Part of a small language model's weights: rotary positions, attention and MLP in parallel.
MLP neurons of a small language model. Each row is named by its layer, matrix (up: input weights; down: output weights) and neuron, and shows model dimensions 96-351. Each number is 500 + 50 x the weight over its row's rms, rounded and kept within 0 to 999. Numbers have three digits each.
After each neuron's rows, "fires on" lists the tokens most often at its 100 highest values on Wikipedia text that the model never trained on; "fires after" lists the tokens most often just before its 100 highest values on Wikipedia text that the model never trained on. A number after a token or word is its count.

L3.up874:505463441393447450552490478455587526411557559533574387496418424613423448370510504587509497495585483456527517490574498536514528491463601498475489492436457474499467556453409509555475498450456491526495592551517491433479415518512549580512526571548460555515488478423447523473533503419464493565525418477538492433493445487493456552520451509508499539583551569597595587535453553538533539563465471458444450568478488528491554432541437547523427545512528500442458478551542473495508493532514494401548499477594435483486578464504623534534466535535566468485544572552480563472553540518591458476454479438445434471525460530472463494501455602477442477501513497505509501418549556462543461500488466505578560531502536523609535548543461523550509437485560488398524493441431521483446500508523521
L3.down874:514517516544543553391454476547440528589395506437587419602538558444490644567554573432496540550459458449504491513418473494500487593399409550509399450450527406516579493496502630499438455475526547512518469499531524450455479394409434475416434516485575469545487508565528454540505497509523523575468480512536477495425422502441496489531523540564472607435515472350511551529524434425475487573546398549520561486409513603527506421477496545485526389501513504540537514547505450569521421500476469541524494532434533584529431494532415475531461537485410486454509489520501459445540453508417508407546496487557511509541547519496486512459567429521474507492479496577515507512494497479512523422501455547492530565537511465490467495430513481533548562404512491480519541546498363616540484479480496
fires on: " and" 20, "\n" 19, "ar" 8, "or" 7, "an" 6
fires after: "\n" 27, "-" 10, " (" 9, "Ch" 6

L3.up228:468512567490449502519525529546589571476555409517556459502472635469456476614554429488524523469510496520531550433436336489550463501510509449540494448459485538417515481527537490437524513546443513495515511546502509424606521464508470461535533476474514472433428513422548425546502505589562547440498498506383505463468475397438538488500540460525407545452492493517466404460507470483530580490502529471427454520456535575534477478549527416582503557496478551530488447422526474502401511427489510504593546503529525474542458507555602452558440508470436554510610491445424506526485572486544544484530490512478461443592459533524477454456415402448471453428525444470530514609445475453654557526471617455500484511494539585437569525509522445496506559527555534516554492431514545474476516412566519
L3.down228:546546532533429544478399560528519546470518536469531464490443489520537520517617568451556498465494537527464504384450527449517547551503575481438533605439505517508509595430466501525488525472444502583498503355475499352442553568484534467565566512476561462534527471448525461490498556419467434525512432530464536559535492475521537514519513530443442543510525431523489536528527378487519536537447447518496477450451449491497523546563496512396548476423551543418466476517514429475517471506455442502505560534467528538545551510497469444476556513475539446562480509449462527554471435540546490469515581475419581478546430469581543524572459521465393372515446504545500438538390526524592537603530521514588594533485501504467503514620509494449524483440462456589509527557515513413412554533516550
fires on: "ip" 21, "8" 10, "u" 9, "un" 7, ":" 7, "am" 5
fires after: " Fil" 15, "7" 12, " Bl" 8, "il" 6, "j" 5, " Sl" 4

L5.up111:459502516481535402526519572614514486515518548618545541609523504551510493462480480481538509487539473544516550561516493452439505589520448531502512418489481496454491475501544560446501533475582502503544472488496442444461533521500492447550491624454442487437496578484385500477544543491493425538506485492632463523451548515525539442474549557426502475570515461551512463620483560446467477525490457521416468525554484418500483448500577536528530428504556557579435402504526469609494476514519523485495543383590428601489503526487577383420465534507534517472507400501477531540549470510522495583418535589505453500474524481471495491514543503465543469466509560482473536587437556469423482483491512564493472529531447394468520472550550495405502567480481548604439444527462462489423518463508468
L5.down111:535554504439483493427577552516374507570562514521552506507459362547616460553521418501444523556532573578582533509486571465468553455496530578554499428508499551577524446462413488495526427516506475483489531467522475606410561468637479389514412462352400464430434468528438535502454528462468492429478503486482600504462510508518416492479440510538538453516453491504543460565526476448467505514556480509493492520518531570485500529365549566536504558474531475565532449472562504414537482496371512521497481600423422481516524494556438451531442491489436497571514507537560399541552469483564456517512521523547501532560521459493506487511525469468432543551525511438457578503461471522455548553599532534531524413493425512568503514526498447493473564580441530518529492562562602455554415502411447
fires on: "0" 34, "9" 13, "ou" 8, "iden" 4, "1" 4, "en" 4
fires after: "0" 38, "9" 13, " S" 7, "S" 5, " He" 4

L11.up469:459476504404486458465512383447477414553561501447502521599534445480546448399567462526528517529570498500466560519425499429515487582533470477529456498448515517533530419488506483506580466523516537487524474496376411561493475472501524495522506568541627467510536557561386506537513390399529481578478543487497531525548516468559456535459471533524493450532626509490473525439512575536499543484541416470422564629538418600460572467407571473580422488495491486520509424488501559475552443548588452453527445445460541586474452525454505447523456517483457488505540560587431511509500516579424475568448544524487484472445550521481536476544486540558522519475543494524496444472481573496431506537533514567615490518524597468522481544544548393446437427436597468407567542457414459488505534501499493
L11.down469:496418538493550634496467444487501513449506458558491469518484542461493592443464456595586534520531482548513562588562475493589508549461473513470438375485484524557382529520453549471552459542438530383475500434599516426507466505543480517531507486577531505561466421470493569503454519456614472533562556559436544484555496607422516464540439610539451459488494483494468454517536400613420549441461539503605481536496485465506590510360515568452500454562567465491500463447518518526473479552526477445574525562487486414417570454586533577565519490608469531439577500472547623485493482426562442552475538523522501391534442583489516581433538492539456520505535397509551403436528488495497491486456496567529502482546502462527519564432384467514573570432536449538485481581483485555502476488492479
fires on: "0" 88, " (" 5
fires after: "2" 88

L3.up630:522501531409455543480503411475477442516544575550515488469555507556520465407552506503505530506597451586462584485474537511463474600536579488572481447461567589506495487455405552543472484509507489490492481480475526481531462422424484475571544525557440451351470525501467478536537455513454537513580516478502415480426526550434402460377398582560523524536638510575398488533523466518548451534534512471489484572609493464525496518474479400511505535527475477561499503629487498537516443497482505567465544435518523588480513484447520479571455429536445484511485488498442566612403479523486630535483549494469426448533543530519586469560429443602478426498609423551484359485467545499512452490481441579574549520546571422543506443508474438481609496524510436450508362582515481486502497533533499
L3.down630:404422540385486504506526467544451422505454541522469429564509470537478458442485479496507568434464419536421582472517476592407560529522487498562544430514605497561474508449502581475491529486584496466483495503495588435545500502455530553489581444476431513478480489443479448500456559501482536553565396483540474512509472478496544482412464515485478421549537540487501437492496556558569410568567598506525517475523378524409517416525557451471562551423586508413454441513537581511482442530508471443533538413474469587501466613448531452489541469544359407561472525426454525549470543412491479533396540520527561447487579635464461479452504449577475591459513536352567507596462560539488439463451569471492476563554482485581498519534522474494557496515534478497547499506405397575560535458541496
fires on: " |" 35, "G" 28, "M" 7, "P" 7, "K" 6
fires after: " (" 31, "0" 28, "-" 19, "\n" 7, "2" 4, " " 4

L13.up844:522434587547531561486512459467538416437563577498526405477462457538560471466462559489518554548480495472518401485553596519483449417491510398598406433537400551557495417528505534503513433547476517424609472415575433553479453489565444541658625528525494510533466465537543483424469480436460511490499557428603467557485451500480419461462617395562511435580561491449595474446482528577561459516558549419531503465498487580523490423475482467458436527538524482486451469538502497567575543546516499443505469531513530511501489541526448451455535493482460562398566515521495583535451486508514603612460541460534485495569499470493426418464391507552469460482540572554465477486536486493499543453504540445542550532520482503483493575482467525540597452454444458456498561546449522519494444539483472
L13.down844:554549482612473489565477488503447535440526508473526656530444503603510554504508451528532516431562403518523460481427492440528461494542506561408521523573583478510478450549550477507514462503537527540496472450497483474537505548501501535513501439524504438506542594515557567473421532474453475558509537530399434391371493484520481533552549563553479479532377622480534499446527493437444479531394614591467556540519478468541522428508507486500447457523445525573441509517545513510581553418524548554504561421614493518479551459510502547450476441548589523433486481542473438579468456495470483498484470508515481509479525501386396492429520430538521554507524659438432500464459401482450515489468558517590448431512480435490512461433524530476520516488499401488626501508497429534507510591564500
fires on: "H" 29, "." 23, "V" 6, " Q" 5, "4" 4, "-" 4
fires after: " *" 29, " " 12, " (" 8, " C" 7, ":" 4, " F" 4

L5.up619:537520479537441568540540508546524505430544415525507560461448555444480423570546494476455498549479470484453492506532486563448472519429452467530478521471507545500439553537453560492435511481515585540607471438521390494524594444561473485502571531665542496483528582533589460562520497450377506505489500492513442510530468496499476501580499486546452498594541552579517435475506566565561533586539454454491441473443471598444445463473452413506499521473517536583521525516462425547473501554475487510564524491419584517507545456460486563425525487530536424551565470510477572584444551449417555522449527460533457410494551494513481462579477543487474430549630472429465419535545572412543605503508467479496484517478522478569531459636530468517545501486524362474469484437463493446506471490506461
L5.down619:542529484478555531481474395541477395532518544468513458533448466499540469475549567517487468446448440452593535455525483552536441586492608465473485446544522517433525484495553463453556472501458492407443578550471449554474487575467525486551518415480412485576423481526524469571484489498574437513503545440387486495537406509464483499472437534459565476523484577536447389563460498439459525540552515517495539531558512531569426536470535491564586465520599448466518578504516497521396590440533492535461477536461569529657486514515605473530619525530463533490461537514505528517509538469483398450611494417472554469500503446486507581512513448483534483445443510537503548451412539455490438499455561570628440549541428527479486462483459503473528465429511522555558449556519531619522501514589542
fires on: " as" 63, "ip" 12, ":" 7, "il" 4
fires after: " such" 27, " known" 22, "il" 7

L11.up559:514461450506506339485541535502456552471559478472489539529459514541514456506494503545598430630549563510454476540497466407512476505433494478479434498572527512532478562495530448588532463485461452473548534448562517545481431528486447415566415553593514581484484516433542422446428451572560455536469490492459524472380488503490484491445436508506443476417491583494541535507525552544562419470437434485515470487389505477394558497521571444481500506555492539511583454492574528532560461477554478523577470432500545511572501462501549480553490427567545505556486485571480474598518551543502450617535527542430500417445436450487541499543462467492503465519605467387420510384542458551512574445511505460560507452547554515539423510477449476542516523486524459560541465490475548415485462548568484
L11.down559:516483529469577572545382509461440510498493434485536561591539493559485539437491501510490475494511520483518503485413477614483403442371536591458598560617494392600629519494548543428505473436445523433531469551496593554545436431470501473522403502535533511496446440423552494486412533493561488501516434511541546510513487480449564559448539575539486431500475475552534496440450483531595482408405473563529472561389525497555585463485559548458523539571488519532617478513421534599578537521460518558509507459438450479456463592612435456493491504503553553469483524553423418535526417575453460486577535482481524486533468415414495542549470428491471536460496504472498421493557477500520641438475494522497514498548543455440538495396400459619545474506515521544502473468506515468437442465459541
fires on: " " 68, "–" 14, "0" 6
fires after: " |" 50, "|" 9, "2" 5, "3" 4, "8" 4

L13.up967:469484416394442422553596520485475509501504459502480572513608532412485517512549438499496498538519559494488527539463469416637492489562536506448453525421506539500464436413546480475461545559532514543532523570450582420468436498473498510472515552516466534435503467502580510459552462465411512400419464393509627432587493380515477463479533431662497423489475412407534512568451544464528527555541495471531505459546438513429591587514599458479500569508485506506422432602517532456514415569459488473520467423552480494483601498509507455484509543424489508576549499610485483554477535529539562415452511550528497516498527563438441486490407522467526591443512479510492515530545484550517467428560475487501546505435519586456480497492510496466435493458556561561582384496351510470517560514573529
L13.down967:537502503460466483430491408460407486557472449520480510452503413421458512560555507517553407509514513572490498516534493475511550503391512425444542450441540519464519612439499500552568446548585470554519478513571389530496530367529595451542466448567482556504513549443493490589563432450516524423383522500510507551496450571444472467445496586471544538488512528485417487462458482523474540479541519516531575439448525393504419446461532529562549528420475466461502370492521489468483544498479531543508453385540470456562493402528422506491599425502537603556557575648520498447591536438515470527502539516478467577504499539511443670413574523450443494450439486445529522500513496469475490455440492505430553473534483431558522575496531514619501531424480412556451521480498521512523515528463543
fires on: "0" 40, "1" 30, "2" 6, "9" 5
fires after: "2" 40, " " 31, "–" 9, "1" 5

L3.up420:545467522417423539493563493608567535504509511450512486531543489485464330481559542428521391507565516573566447455509522509462516532468440367473466523490540516513490515494535512500502453479544513489482519486491619505615512452518498441526508567517462547489455510436549504517363454530481442518528554467498521530497441410415441499446545476500422524505503393526492542531459525491618435590525567496559434492514530445465457395462482424547542606545458522537511487602521488545545476460445527552545481522482480567590390453618493558439511468481442464530521461550459475455550492480574571520485536439398516527503578473469489459551419578468507380503538528521413397435491526409523538530483435403574553552406547523537583442507562480545455454527553487516506542461501500504391539506605464
L3.down420:447469454491469542529523472493518570458503495552444570415515431585487445457463481488515509496454489457563504581443476403469430519509443469500497548510582541493487474440553459448478478616510529448481493584507488436544523527591549470603452522451421469464476514479500553540500539579417590436440461501479508506542509510445509471550565634520477461571518549524511566455485520560462475544460576401473515501566484429418412569432532508516480462509468529463446411444547613417533535516425455497433500523467470523451485544517552514407411543559488458509502467482530506441474535434544521484515565478461562556480458411466532521490426533456478495398471489513526523502444516617443417502478480490545440554417514566500547577621512357493518415382509448414471490499510490448494547605438520
fires on: " as" 25, "\n" 24, ":" 11, "8" 8, "0" 5, " |" 5
fires after: ":" 31, " such" 20, "-" 10, "\n" 8, ")" 5

L3.up345:470444437514485557517502505512527458399498447454535522469564488492540380436433571528507562471527447611472481476599488518449476518497439512506514410612496602505553555546548524514371508455435452545512484441473573595538452496383470482458463431467566474468537527457494478499487535545424582411518555443553507429566529522495452487466495527493547573594478546550513469486512547427525507456491484472531539569493435543504496484523483441453457566538537503519429415491451435549501499548553449443462557463610514600493492536438510518474415498595494489459529505507475552535480517512504504503444485522496518495490507559660505414487391545555506474495471509457490466482599584508606457399465481642476468521525504461562539545474505488568534445434493518447529422628440509416511520510549560
L3.down345:539453425405514566445455521585434515529418535441413470496400485498485571408564476597487526515502378481429512665468466472566485532429533445547546548487551489482560447559488483472493459592513460514483489397454506354385529498473526511535525541483476442486519520548502463396458513481548527544465502490399552435523519551481546567363534398506532440479492494449570516562498431509461436558520425456484485411482447490471466519511500459590542479526476427389554669464534557453395488594455559566513403453566492584491504573562512508504549505439468536541458560427521444544479526478547456502419463534518555441461555567530508503490546495480460497501542557522484527522527500567546549527541400468481600488486393531497557495482465460513531455558477442480515486446586569522574464506508504
fires on: "T" 17, "f" 11, "'" 11, "l" 9, "t" 7, "w" 6
fires after: " (" 23, "\n" 18, "-" 13, " \"" 10, " d" 8